Part of a small language model's weights.
Size: width 192, MLP 512 SwiGLU, vocabulary 8192.
Architecture: RMSNorm before each block, untied embeddings.
Training: a variant of Muon for these matrices, 109M tokens.
MLP neurons of a small language model. Each row is named by its layer, matrix (gate and up: input weights; down: output weights) and neuron, and shows model dimensions 0-191. Each number is 500 + 40 x the weight over its row's rms, rounded and kept within 0 to 999. Numbers have three digits each. A neuron's up and down rows have the sign that makes its largest values positive.
After each neuron's rows, "fires before" lists the tokens most often just after its 100 highest values on Wikipedia text that the model never trained on; "fires after" lists the tokens most often just before its 100 highest values on Wikipedia text that the model never trained on. A number after a token or word is its count.

L3.gate29:523521543515474502502471471550566504512477460467524439522451485501525435497472462541480429489497418445519524458459486500490498496520624436574466447470532503476473495514484486504518588482509609548515450521468522447457500561492516483510545475542535519559485496516477496471516499494415528525514496561508488608559497441487517443528540496503512448454482490558558565527520586493500486502580519500499597550463505456484544568529511481524488547461465596471570535505537512522451497523529479434504551493561463554532465537525484575563474448439530496503430555501546492534541485469489457491
L3.up29:469504547525481558495481432478562503504517548508482462538486500511495527541396460493468517472501482523447519461514541528470450477592450538457547544520523510509420511548535485506504448478612507476500448521510595482538548454494544563541478469450521467377500524522518433528469448550532468564432469528487565390513467444476527478455476501565465501492516524500535528483522599527515512507526462508538522497483479496524488500532528460526536474508548390533495489526513555473471516530548561554509477483448528542441433496560477463506513510556541523428533506503412439487506470482451464485
L3.down29:484569469550494497574495478525462522492522503510583520446467478502520524512440462464510444457533458549463513506477555517425564533560465537501478540476479513510460498567573486490489452464418505495492463519496500510460522497505452497446462506539510512489491522543447428468487496438437481459515554489421503467517584464491551491450528483557451424432415506501562628436496518478377483496544417465465547498548474559470498518521486514452529464485463493468475527535537469527490512512467576465540478477556461515480526570462463514438480481519458541442588531494526448540494529490525487539
fires before: "-" 87, " |" 13
fires after: "-" 87

L6.gate360:514513494544505454481546525486480472547427507516450563530474518519483488460541536531563585459464552529520571572555473523483559540471436525473477470521500547519498495512528550530419462501526483529559405485525475432524491493426495509459506588504512441504487455566464463528512527506421500456451543473503497426520474473474536512504457532522472565501508473492504550549461510406498427521525523499506417504492500581478554487513517520432508540492591505504510495442492486519448485434484581431489533504530527488532434504571442552533482498538484459492501571432468536411494497470544509582
L6.up360:444543511554509480496527508561472538503536481453493545461475467450460531528447448452581511637522511563488580529512508541500480495469440506417462472484518484513426530551522483480456496583501493509537470565501467462483517493468525483519461532471541441524473524456496501556500549518463462522503528547477514504539498469466545518495503525520529599566500525495506583529499467535411481551476511443507498489520499500456486528481461573473524554439533553548520446407497468535500448504478547458494635442508489442513480572543510578506565527497438565510481507518508494456442508446481481451
L6.down360:477468526498458480511505492462406513451461457498463501537472428579502551550597495527525501513532461492493522530508590426449563521559376464478484495529527488501455549600555498517537551563520504444577589573469490520570527545515458520549521544437546490506536505517590481492533518498452501523503508552478486497502533499527526405399448462543419510480466518515460495575475476471499497523465578524493481514576462460471521505519455500487447517488571522507524525449513521457461474496489536433528562504458471540507481465510504471496565463483472520495491489510464471512482431515462471511
fires before: "|" 100
fires after: "-" 100

L6.gate368:534454501487494512499522479491534504540460504517468484539372500408566440530514459507521528542514419494545490501497492477562488505404488471508496501543459503504488521494506509533515445572588446488483478510556524526453509428490476525470594461494490478481553541479536566466531431498481467518468529557498526544445393477486515494493546492497531553501536459599456561539440512531497506483474482491590494524539526437484499527434495582476550514445528495435509565467455491449484501423477553443449493523523517498457509480442533498532481482583492447503490524570545524486564469402532503504
L6.up368:453473453514576510508413445448546523501478464470486542460478474474481474522484426472495532488457469471414547544485558547484532430454465549572505462460474476542489518439504489470473510535513464521463540528477460448493450416545505464456452441431443547573553462533535580510453501511488500516453501440470456478468460531530541502523582506497585508503436474437491445549493458465500514533497495551525552533580486544499522506523487478489585526453487440528517504526524482473428500483522533459460552496586460450552567500507493448499530443513514530426527503470563533551485423450543497513
L6.down368:437428453504435517462508500531507518486520560486230489487567507502494511483576527508531546493436517501512452502441488519517460468513525478504539526503491473484544549538537497534489522575457474440498503476471480509549553483447507551523494467468561480470475494508511491452485508576537462557504506443531500500466456485475381493499573462474494511460525410549475486512467494522488444509431515577498527433526525549464513431586527580470511480505471480491492540560527556475564530498516502522505516471545545491503491481517507484529485469500497514538509483512543503485488526516479491492
fires before: "=" 59, "\n" 17, "\n\n" 14
fires after: "\n\n" 57, "=" 27

L6.gate288:548468558446499561504505455465574464418489511555547580512494544484492439547451526471542554529454441498482586485513530451520451470489582478484482426537550606496480534516489520470473497545486527478459503497507506481484497519521422437517516525483532516529520554546426550435505470531487473478372451451464497537465544500549542451508509489543524553450531487450523451532608502507478458499478438426560537520523490465483467504532520535530488452493512524514413456478495484504519549543487443538506556425512495529540524469506564512447541457467457522510395496492478453537528461480500478497
L6.up288:471497516510475414553572402512528499481506486559495525493430523560521480557397506567550474512490504497534485489439574455477491413508480531518521536502458420519549539465547540478458422536517479489424448490435451514489469448523491516438540449507522439528526484512478504475572597507503518526495551490393487463476558547461525467490531523503499565461488518507485509486520534476459461482477482483514474578518534528540510470533547499567516470515459537463482520496506420493525459480487444521486458568497476436426558481580507449514497470475496525475398443499514526484504459409507454468
L6.down288:442500495501505447540469443534537575420566511480507508504536525480472418505458539581530472569545511519491512462403493460479444515442486571489505461471482437522501498507548461461489485532569494544500473482443553515435482419548412430446459507502527453479522524473490449445479554485445469541541469486506550480532560521429618536486563516541452504459442412512482478519543537453502469468538496525550526527522493453529485473511514505517497482477520466509456501445545512487471528586456428478520490555470491444518516505501499552465438492492592477516428505490490498519515466412551473517
fires before: "-" 99
fires after: "|" 63, "-" 36

L6.gate507:514540480468539505498484530502419475423444511506551475488498552520487520467505472503556476490526529487516453456479434414540568530510495517482555465513518468504483415443516497551540542576460469467497534408505535464569493521465488487550542485513532481515517473460515489564469457549483492522520468615444499465486535522473517547525470527500464508473518470556483506542442558493504532493447522492563474533597531531474643440457532518587478584505486511504490531510512463492427417535505534566577599531481448553470474507453495517532521441508482481527555481472562510535529502480495457536
L6.up507:494612498523537455474488474501421425514549495505433551482464450553535488541485543502498418503554417524570479426510445524537449491477517517523442467476536506494577508474530471487492567455488524480559515484546502497578429510366528485552488470544521486590510415489531511543534477526501485487442428519453538555478481488531536526537519525479458484543512443394428500499492520582505488455474444539530518486510548496527501550485521568551507502483488534499538474496428465547530469459511475547447560562500487481497522545501481558523499452540529523538512513554574515485507507486513491444
L6.down507:422458505525510509458510505516559579449521566421493500493569539564508492491509447501494534566568441472513492471498539504467468478488478440501535502524568515578547451463519437507538491514516470433499511494474444511429463558478525547448464471487494524426516488459489477494566506454463526480446462502492561515496499531470638448520466426531497527535501407476474527523543458499530543551473443504498531554512493503523501478494501576463497431429471504528547491402454486585488549395488507516411513524445478516576544514497515504532497487502495537533508521493505416458539503470442493494
fires before: "=" 64, "\n" 7, " of" 4
fires after: "\n\n" 64, " =" 6, "=" 4

L6.gate27:476492468520481528532499476505545559576400538457443495494424526547467555461531456451506511541492486482496535542491490448486424458469522421573486520501438494484487517526449567451438499455512526486515587557512617523527485517435519481447497521530452506403552504546477488499454498485522463538468490433516512467446445528466570492470547509541539474506536458423485522541484471523515499505482506601497504498594438513443544544457525522511563576450586487448487482503550479572542553470546507482501562495514505458498545540493466484547536437464506490517541490533518547463486455467508465499
L6.up27:463540464509469436523524515537520553542433484500450512453387531475543474418439491493521463558477508548540502453517496466551505474418458476516457483482444435484462544521466544592479487489589480542484533456522517512456404520475493479397595465510484450465477485589528509545493474469516550575479535517562458437483473484478548470467552496573555553536500503494533515533546465521446470512493528588475503499543548475585545518508466530536506497444514504486549462498522497483570469458522489493475481501556464473501534512501455429515449477505523515498529515468536520515504391446452500533
L6.down27:458524465504467510507469493491527509553499488525190495486414500469452522461475471493469496494468471506519559487502472456525495472482515510536497456504465476477495587479464526545436535546548492487450534477492556439525516460476479474494506483486504501527511466548532508473519487510458465603517515444499496493402475496528453487491501498528533548524508409519488511514531486499468531540500499588484535505518503526481536520433498534470518486496549500478545498508532476453528445505451548562449523439565477506524524508506473443526490460465506475457494575483549513492528469491495478526
fires before: "=" 58, "\n\n" 8, "\n" 6
fires after: "\n\n" 55, "=" 7, "\n" 6, ")" 4

L6.gate276:552515483493527456478519504472509420502513485541530534571506554494533471515528522515525585538482444461521500462539492528495493542500466539490505509569462449527521484525565446524486444471555468485542430507417497505556507527391445423435491453470455470524452468453511492461474490398518541483456471532515546414469565429516509454418504461465436440508518464476488452555479513487425505567545506503512474502523490425545461499480536488473509499447495492539459468502514519474523484498503467518480442577472525559488518533525390509431469449480483554578585502491490452495443488479555438548
L6.up276:515503522570533484475519472554500510512435497491445524548462467495461515511472515470564537517494498498493502585517480487486479547461524533541502499461541460493532539531589541506530465511456476456473482522514419441439508488530473509526481440377489474485432491514524471465534517472514502440508509489500509539495523488499480536480499492491475495434429554561504506478477487503479437516512582415528513460608502439530529503455548553467446491537578487609444519545506452455531443554479549468458503494569441510600474486440583504429520557527456501546465460407539528444525551532456510493
L6.down276:454461489493562469486480450532518419503532565492541494562510503456551489474493474463598486494432515494505489484467544478463545521471445578522552503530539502495498443525574518519492543553478471516498516444429456561547463516443505509513508429418470472540461499504505505527501532536460399504471585494525502561523501402545490479517491536559453492570450452598509491455483450446491546488524510442531459492489564508533460556419472435514540472566528449541510492488518511519496497499511454486496422400454502539512503425447465537553527498529526507532464429432493518543505536535454480486
fires before: "|" 72, "=" 9
fires after: "-" 68, "." 10, "=" 7

L6.gate11:512510497488456445534532514495527487523483483473542516501523501532461550453539501466540505550476453539491624524493529570507525420517564542504453434421533502500537522498465498602516588448488484500515470544493450444523528443434475536559480473484495483550512496499427484447551573521492482572479493500460509486525524529383547509480444506544488510410437457481478518547477541508482501491470501453486486462480445479526557455480449481540503448455561546422513448554443469518549458493481602559509514557552496502475498508470492444501486438563461508520540497560546571493510471483475427520
L6.up11:477529481482532449503539426439484542476509548510504460562478470562522510512505461557588543540547443481559444497480535532429517500513467429496496441461514496453417527476530477526486518478455488459537471519501484507492518470538486506546464467420537551535493505439528407606515466520493522476443459554505538406549548463487487593492467487504487569562449470498488583450526508476424532498536526557518534499467511425469454504573537559501560497461437514456469456420475466409498449477537501506507537431529476528586478467449520476514510543440452538529502497493504511537527511489499485508
L6.down11:495551469521525542511510482456475528529562484484458499602510513528474574489525500475486527564511465446545460450520460529488561535493517449480487433538496432554460501440523553492465496449507516447538444512476515515470524519553536548466475466478432554567462553484491477592500505471429524407467569525528469440524544499430436481562471576544510491570496438479564534479513452513472543541463490503549504489436507382492482515493518528460470433481442522524509472463524560482457501478534474529506492452525462488495484486445499470495448491379488463507525548495549558524532588507433511515
fires before: "\n" 43, "\n\n" 20, "=" 13, ":" 10, " by" 7
fires after: "=" 36, " =" 28, "-" 15, "s" 4

L6.gate330:474485530504467515504507534540473530459535552541467477433491509487454452465529503470403491506405544505520477428468484513464543494470491476559467570540524505462532571530522531484458495547514578479568490491551485493516494581365483498494525513535496514506495469533540454453471535479546562540548446525509464469444529458535547439539525487551503473469478503481566451508423469475506456517428494541493545495523479516547541553503519507508555460546484451526604610537524524457563498528542486461511449458577512500480470524511492413524538547546499494605537477481566478484505501530555527546
L6.up330:483520562512402390513555469508494478538468445522410512539490498427441585518563508494570501459462547537541517498496462494511508499496506477461518511472474505498480492555524587519432531553467524416467524490502391529475437522458494425524519543504513476518429521505493476575478480521482426473516471463473516538454529480530523500440492516486486495549537472528456513502505450487466495514513422491502492475461434495530498531529549539434483467580609452510544507509522459467466441538525400534478522417516498490493492498441541555530411425512424475541543502499539498461481510475500523495
L6.down330:486561517487522537495490502493466578467468504497296482505549516558507460530547484492568552491481478534507442527529512524446442489430481536522485515495488565494477486494515579595439534580503452469485522518569500522528460521535467488509511536427498478483497510515487511499513511544562448531485501471499464578450614511471571541497537503532461397478475469561492498514430486478535456482476513406483511481471495466447418457510465531553502499544501499475470499492527530513524493520469489508427449466557453460451468486553541465493518434423466495513528501538518474495492526517497500430
fires before: "=" 53
fires after: "\n\n" 54, " in" 7, "\n" 5, " was" 4, "," 4

L3.gate185:555494541503474500556473538495566438522461492567471481540508522452511503496441452531497513559501410504498462462520506478514536492491496562518552493544593562511472465490457490419610494534538574501584492547549480524460501434536509484532474499567427516461462491464511533557596558520530503456429497511468485524472418535521572554468415481484478522498499505520466555511480525535476487523472466485437363531491527470500475496460529440513465486518551557527494533446471485506547508536490527541474459467509537464477550518462468493533556457558481474458518490467476524558505398565473477519
L3.up185:442403525438502496519548433478503508501532507527581529547464400566559450451467470482425470494530480548492480552455451490505477495519553515544500522567500510488498514471502478536547499578489480505486433454515507530528522539443566497570506478495505494413470553472491499468456496497486442442513476488542544546437497503511540481509445499550477556480486508380578530492494499523512456548514452436459526488519490528408529557484459556540541593477513483540572508433524495508504537571486482628521514452522559490448478510503506522543565525519491499502472524492538425516503504526524556543
L3.down185:524528511534533563440501440496544546431524451503456463496448581537505439524517426484515602438514425494497574515532497494464492550458420494497495516513506457518503536537506499421524549492559539499501546446461493471502490520560529522523474491510410459460509573542491507520438552512564546553444507463535349467437487510433472509448526483536591516521504529506494471510519466453502546532575453560510458543526514562470466551509457470530518474497509502485491445514500482552536411483480490499531509486516413510521509488476559495492515531502512419566468483437553484506492498484487536432
fires before: "|" 100
fires after: "-" 100

L3.gate28:482510500501477543561514479569498518502493445603552491552506500455525463470448494488482523530477443513485504518480544551548463465422495535419494488491512510536476480503517512466471465560513468519472351473533413471508497495463494506481573562481479542493525451348526463482541505437550504406480493465539493491497485523480554429526536460525451500575506526536489466507505501504510503580481450531538482481466486435408514505491530509566455499494522474439560508497470523476564492510492521508542524467484489534451540513487581501485516397538549530566513551464490568489467553425534511524
L3.up28:485440548526567466456502464528457468586505496532535587524388521468529481485553599454573431553578471469540479500457505498474472525525447422510500515523525536483550453526517583508431454458510475529461444497563510452579535485512576549513508502465409432495488507468465500550478521542430509575495459510454500510472493543472588442528509537530462522499462463534491489530533503470540553438475501521552499501514456440480493493571456536494498428513459480530523479486453518532559499511530543466508460527496461520485492456418475533458477490462474519503513445501484503514579584488549531492
L3.down28:524459463523589472465485501478475506488517518540530582518504534453546499548571527474562445501550484483490511449515598457527523520547375509504458436453537505488454520526508523469466523510452505485460426552549525531483509522403477491545518557498460483500508431416501503439507502462535444498500480569437518486475487494614558462554539488526478513462449519535531487509529561501468502501502553527504540498451531482506450456536419589506490532481483450500485543538436528460527532477515510527520443452476431565506516477508498560516528487486518465518611487471436483546545534528572520430
fires before: "=" 52
fires after: "\n\n" 62, "|" 10, " |" 7

L6.gate260:579490489507458487487517486530547559512491492526515569403468406494499516502535536480486543444479513519528471504482509442517537403503562511518511495507412440485469548529573421532448475532488465535493450492527470551503416533538456487493540548538447429558516494486534434449514492477496524459457449523538538565510557550496519548556496438542538588454522487491517460565557475543478554454481438512505437514498507508402525462472487554552520538531549511476612524446503481465456520493460533468426461527507525512454492512513479560518447485473493527558450471523496551539532466523521498562
L6.up260:548456464457466513491518483569536595503543481512506513438476441493519475439530508473557506454515545476499524494465507418445471481492546532495607538474508514461519513528570498513485474540510603541460491449496465542489414461526494440558472543477481466438476496515475449523520518440505497559511534469455504464446596545513558527487551499507538496433471504416506498538571507491390432459393487526554428463554495542462504444467483507530518474463433459492554447501454492459464495503501491416509530542487524426481436525546527573523498488468514496461476451533512473500498477507517507551
L6.down260:541469434554475506481530501516530444504449515518461500500540528536433474511514455436498532505499517444495470465479501524560471486536454422482505569566492486451555540539525466493491586560534505444439460474476460515444437432483481456501456450436529480491444485540555463451530483465492490506478499441456545517489503431436586509596410520488511514416538550535497460561492567544470474427505509404529460479470458502477499525540502526449497459501445517501549484498534459445497505453501473508445523472469564521472506496521427559472469488514464528511535475531436538556496559497586464591
fires before: "-" 42, "ist" 5, "my" 5, "ian" 4, "ic" 4
fires after: "|" 41, " Br" 6, " ac" 5

L6.gate155:576479506509489523574496497506588527520443463561507496476524509429483473454486476521488529540506462541494515505387513436532537480434535367504473484493522499506493524401470482520450498522559584491470480558509492481494457535528455527434485516485524519510558554458460498530495434540467570498503518497475468505512434489518552481586624484549450490455506499529595554464545432481455463452518484481558511508533564457598590459440528542511530500484433498536508526493508503502525546513478511457479449506478441562516485501464520530518503471485477472554550554485473483502573505525491486505
L6.up155:504522570583556534470486399559498459556529541499472488496474493620442552513466390489508536541484509451494500511485490432558484493479551456514439475504571489434485532503507521508489521490488537550473529532568475499565491439504565455524438511544486497477524503482523437494489536496502465540507519516535503468501521432500549448475538528559498469477466465582510448550505473580482402482471451500503555477487543534529500509551481500473517504465443456563477465582516517497513462473564496612545528526553481461450524420523549517440439447445507447533508521509483539487481510457510460557
L6.down155:490472504481520481609509427502564425553496484466350567536433512572432523481452452526502457544481463526464447525527502448500535508506529504538435544475509490445473468463524483552488540480475479509563453544548497504559479463485515446466477430549491476504577485501478488505447508509507458507491527433521438438527510499467630412544562511540482480586475441492516530524512515524559527498504497479482593526492538508496498539534443480486435473482544435469446471533476536534498485454491497555499541495518504539549559508495522527459447431511421539546518516511500476463468487471471522515
fires before: "=" 84
fires after: "\n\n" 87, "\n" 12

L3.gate225:495533481473532526474457399542534534494552507508561568566483516449533542504463476488522546539475487510531525506537474507438432555483529485497478513498564522480512531482476573504487496540511498473452454533539485552523612536469536535499542514586488451524567471545521505485507495520577494548552505517485508486467486540459505557542568483509463454514511464580512522471421535507559502499535483428492515519604563402498602567491506513482502489549544458495509438483532563547514440610518548478486563513486413522447439493494526518521525451532562542496545473510525484489517512497558494572
L3.up225:582561564450523434466461488509500500548505447532418544528499520502424467515424466461556502596488486479501507499460482532487506529523473492441589595475489483470481484472507513428421557501523515492532441508570460502601486475500510439495430515525470515377535435415510436510503483479527475477466470496507468510506568490487536512469526537544438497452544421503517498462572448463482510505426540505524574489498530495533462471544533528561504491455540440509506499498485513502418511556533495426533477421482488522465527509466491476475437501509486497441506543480579493484507532531550522468
L3.down225:516506484447533572509460464476477506510490498516395523536474614492453465524508474513538482578482539517497504518517405465479473459503483504482467477472521492475510490544488533509542524515491528468488441503540540469575508519460519443521507435530451545430581497481499454457533533524521490510556525458500538466534614551526499454424535470545481459441494400545487485449475467442507536514464498518551525491459487421575515440515534559561440566431489445520519561472519469475441471453578525531487475398519494494520535401514527489521482425503510473558513532520515511495577519490514505532
fires before: "=" 87, "|" 4
fires after: "\n\n" 66, " |" 17, "|" 15

L3.gate372:531505544464479493501506506511512524471479507460536468474458495501518484417478516498446470547509476485483439427539493497467505533487560524568499474482519497542510470543489603535517514534497524481432471495554480484492490477526437553459509466440468565514484540540406545444436464481522606502473520486478507467521500623541449471504521516511559487493550525572535481550506476525516569448495538482508503537476576485572501452587518538491503481464557486473454444512554452488503586471538601503448510509518486509539426538549507489508509600465478491418500549534509433535464414574541529509
L3.up372:525520524489495492508540522501574427521525527511563436521444482462488542457469491572490547474513480491573527507546535469518465576433454533509501469558524526549457496481492485500581524485526520499553483501493550496529501477541431474483501460549504462507570471538521520574495531559499560478534453457454506499509552533506550500497480415496517445427479522512541485557561485451442444516448547444494538484568456506546518524458465486481545529503540544509505544500521568475481534460504568507515526496440417430422524453574522502476578487555514525420509548431499542510460447496488354494
L3.down372:455524483503501487452544523477492539454532502470415456461465506546508564490517532495483538518525490420468490498463522529473491566435496466517488566599521465504505534476463554555514505489553507482519456533500521499493501464486442467542523410513472501478493586522508499491487556570503497501567508526506507445504521551522556529433483446475553513530577521458476478495504436577449565458481504432490583478525598415550458454506486498467528473454571526416493586486521483466467516549527590516445532498491496493508538547566469483591557473523530509452507563576484530477477412530510494500
fires before: " |" 48, " to" 15, " file" 4
fires after: " |" 47, "." 20, "|" 5, "\n\n" 5

L6.gate380:471587500465491604494445482525506504486497483493478516454439409535455492418416524522532549527499464504494524507475508494504580462447496440525473423433503414541524526537499567509464478517541467518495559464529497428501561453461465475433484511535483484580505488598509503518511462525508465522589490518537458514514509451497573537464512487510491542554476445500443545519527479531499518507476486516552512500579499506482558520475455543491525480519493455478529535494513507490457448428572577561413437561544409559498486488476412454580475486476504507458497527494518473448516484462550515500
L6.up380:487512489429510538525465490580555542584537457550467521504448477557450544499526534537511456567510560477477508506511496457453566534523505508531399487512500446439510536440440468554439532502499491611490481474538458461500499406478518551510522519500467464587516441569512566491492422465471515506514472489491512509444535381448552550457506549530482523599463484528494560543536448490515490485536491584531454486499522474470538524503484496530489474486457483522518521468438515549480458442503479495439503516519450460445507447476454467543476400455508496469515478472511483466468471520573475552
L6.down380:511501482517490546528492524515508547540510503485237462498459533510532488486443482518456482543506472480465515520522538426490474489526540484500466467511433514454537517482497469465532545570442548559563470513432501520498468508531478550447508472473484496479478439506471484503507475562456505488471470407453538432458462508516707554531497512499497495467500494514474504483518508518497516505544487519516461455446508488489473471521485538535456501478527510505507446473492524534601511515489481547517479531475510449472430480494576500559534514489525486470504477521491464523517544541490502500
fires before: "=" 63, " the" 12
fires after: "\n\n" 65, " to" 5, "\n" 4

L3.gate383:493480508516534549485565444516548501472438451504495482515503427530566478469494556458490512509492467512500522473505556516547545499560447484500531501504592476467479473581511522513488433501529443537417497493562519450501527507525439579546491542428422573556513502457465445478449477514547545557515502529457526424471513592523491480565542514510469514451430464479549487461476448470537523500521455528516513544518413449608495491478466565482488543523497445516521493580496538547482443495543478512442536529471441535518458478404461459488464456524518509571450556487547504487526518476556441513
L3.up383:458504547508518479475524509511433498541484493457505525486536523508464503477455560500508464467460520454473563488479503543542563471566447536470569496416542485521496439573491554593408507528513527434482623461446517466526436498514422493489555569491527554515585442442494459593448443530487467509442482497518502474443553615518540541558520479536473534516501460555530475481512488534499504486470476473559561491483517539445519512434515524520496457459504402570484506573512518496462509477531511548485538508505444519487577498515494492467525498562504516476512448464521521488519463565508549517
L3.down383:508512525507553544465532514447474486478425454486434506487463506540501498484499528461462524567507495478479546490519538452457549427548480491485486503495544517530541543446497591493484413513590454460502471502453547458540506543499413596558550491556483480535585509476558435448430541471550502507536557435501493496439513510570517483556542533506496575488454362451477486469516498519565490440508449499531542490489516447498516511472486565509503471493453514528482486628484467485520482537544495482436558522506499448458465490422500512529452410527501499493457474495524521497536512491452465507
fires before: "=" 100
fires after: "\n\n" 95, "\n" 5

L6.gate152:480492471588523490540505491524527499493459456456435544489457521497458463440499434510517484544462518561493481533459488467575508500419481425535477477508465481456460566483491548573486547519467479568491507598467515399480492525508480530469546505504425525466526460511583432447517530441505491544505453440530442422491457538474593511462524513544566481457464487468466497445460485513504506536450457509492534395561480516504575522456532533467510462493485532532500503502539465573515506461537479478502597445552504483510485480536511578521505458476506539554496550459552532452557459485502539577
L6.up152:539492436532530486595424490494563502489507496469498461497477541504495478518497452470544515577449542478538472545423460466503433407415469566534552491423484458448508583479499618513423515486455498556516500583522489388501520510532538497510543525489407474469511523491532437485470539497489473538517473461533491409447471523497514518512551511551513508492481458432426481510476408484508483579494465572510536468559471491524582459483500512503555514476523470541559466525487453507483501510535410502483516481509473468514524527477501522529518436455486499536514557504539430470484464492527492491
L6.down152:472476500559502525553472524544485558535496500471140502485503473509479459497482529476461490490508496470542526491459554474445567475520468502478497464525483486510526517479468567496518491498532484530522493481535537537473456502553511507486453480496493551439502494498531480486464506576468552544451547469481512520456514488539561474507540491532504528523457491525526514495490520471493494537523533422557553521500528473476479511513528566521489533459493438489563507502531460510474547492547470538450468547521526507481515492527478524481470500535505488491470557503546484483514472500497499500
fires before: "=" 65, "\n" 12, "\n\n" 8
fires after: "\n\n" 62, "=" 17, ")" 4

L3.gate499:492512568514498462496457539516490496522473491600532478482482467495498514449498477522560511557535494528539486447591466505561563490523518424461559460452479543531497536576528438521488475546584502565438497522535520498434469499593505434560484519468456574497409512516458478538463510568437461461450451507470496594469497543500533465500445441517496490492493495509485487476498501516467522509424533539475395479545577542493489578446538523441440479453478440530483537498494496470518511489511412490437515501571447503440461495506507474536477459541459495470505470479473536517572444514490521572
L3.up499:419436580527585546542472507547512527461505446535520547473568479480530485511529512394498540524512466569490505429506493473512460491485463513533480530444569554478504532519543473495540473576412462448510427485506449449447521424489504474539499502445596435463477500546559498496494464513495485395541506535503491581501513477531466486462505476528537557473528528522494548526534451507513518491544491499530470472441557505485561492517561505507521499512457467533514462534512497487533551442427563483462504445529515457506492510561510434396532536501468508482495495501490408455462582474450565537
L3.down499:433510508478535506512509514467525506499484467516475517484519486473556459485573455386526540515533426511514453417470478516476511522481495452483562394547526514527467483529474483485524507458511476475478471452509365506540517476457531574516422561361455553449481474554536457467489530491532515509457507448546483526523509550513457485507437475480455483497503558570480518501536471466533529504477484506496512502480556475518451453493478605552457445504544492433515512495516520458459549527470468539477513453585397435537494483542499523526482513525562498476502439549451435489532492528507511416
fires before: "|" 55, "-" 38
fires after: "-" 55, "|" 38

L6.gate365:532502631524518605488477497533423578467486533520470545447488470497519530454471469492482507525499488525532447500482511416534538520498544572522469520598510479483514505485529500486521512541447482478473468551465487471489427511489480533562542512509526422393416469554542453532477511540526497534474467540435538577458514514494592455514506514488510528501528431509525473478580485501516571457517424564502499461506512545486549448469544439542530486560448456531521530504491471535542550540400491463468506517589488523599487499532504475501525487544490472523557514478510460477471516466524502560
L6.up365:538463526522520474534557441490455540538510544479498552520488497566498529396492476453532494523487489555410482486525489501512501482505460524492499457488526524457502482558511500590450557455466511569510434511495464469482501491428484525603569500487516473489560529516488429588588549568466525512530458494623469519414507428473568415495437490466532509504524459523480564520542453502450512501563451523460514501502518480498542421503573506523504572475516459521545493540495547535517505533505511564436503475512512504460559483464485473513543425424491519538549457542508502491497523479582516526
L6.down365:497468537463470518603485530574531534483431435462396482470494495515530548524533507484458514553512477523459565508546472452493455456420498593504567511514495510519524494489534526553510532492529488522535508515520514517469451556492522558529497533448490477526502502546438504539515468528527478520482499392582466488533510503517603534476483497586553510483536496505501524417479452523479489464466460459530512456485524466459484505466461507403479514499525432518568518580475427548543483503532468503393536466612462480479499456488466506468456527527469501456480455528537469426420496423502484514
fires before: "=" 41, " a" 5, " American" 4
fires after: "\n\n" 42, " is" 28, ")" 7

L3.gate101:478534499475486474498452479556471487463613527532424543434444467534455492549443558507496528492517479528531528471464499463454531483454449486502500487522495485502484468505502447485580521530581484484521458530479583576551561535456553547559472512504471505380492494524512459523450532512516534499495521538559531475460482518468447536470493487500494462500485474496513509541535527543539533574497483492526379472527537535537443531606583473473487470488439562539543528504519495525542583515450544593496447525543457445530534466516530450531473494534445517505554539520519605530563495485506486527
L3.up101:609507535490504527529451532482521478484528491417519499509494450476544489456491539518527486521538500482487500468509537567500499487464495474446409513560512539510486558497511501448495564480384576536477500463493494511498513439422462476455469556524491540532507509560545513492496505563469527448521517475481486518505419513410449481570485495464486472500489530518477621507490588490467440506517428539519539495550488511461492420535521506447500527561436520450480466558593570509586419444490461415477523555497461502433462480483517454453499515501463512521488475487452487452468555442515511552
L3.down101:467458446518463501470519531454442520521514501504632518508470488513545523517469497523484476492428567504494483555487469506450533539495500520553516498463479516489469482446484493546481504563537476512489488549478553546438500507516499405435513553470484407544490460569510497500525512483476512531494507475528531523548505429609492485459507466523454566503503500451521443566565412493566528538504582551576534448489561448537510503427482429538493401468545496483552518520399444475484471564492540471487499456496435505543494509486541510550458461470526512527510493560493536524448400510522482449
fires before: "-" 90, "\n" 10
fires after: "-" 100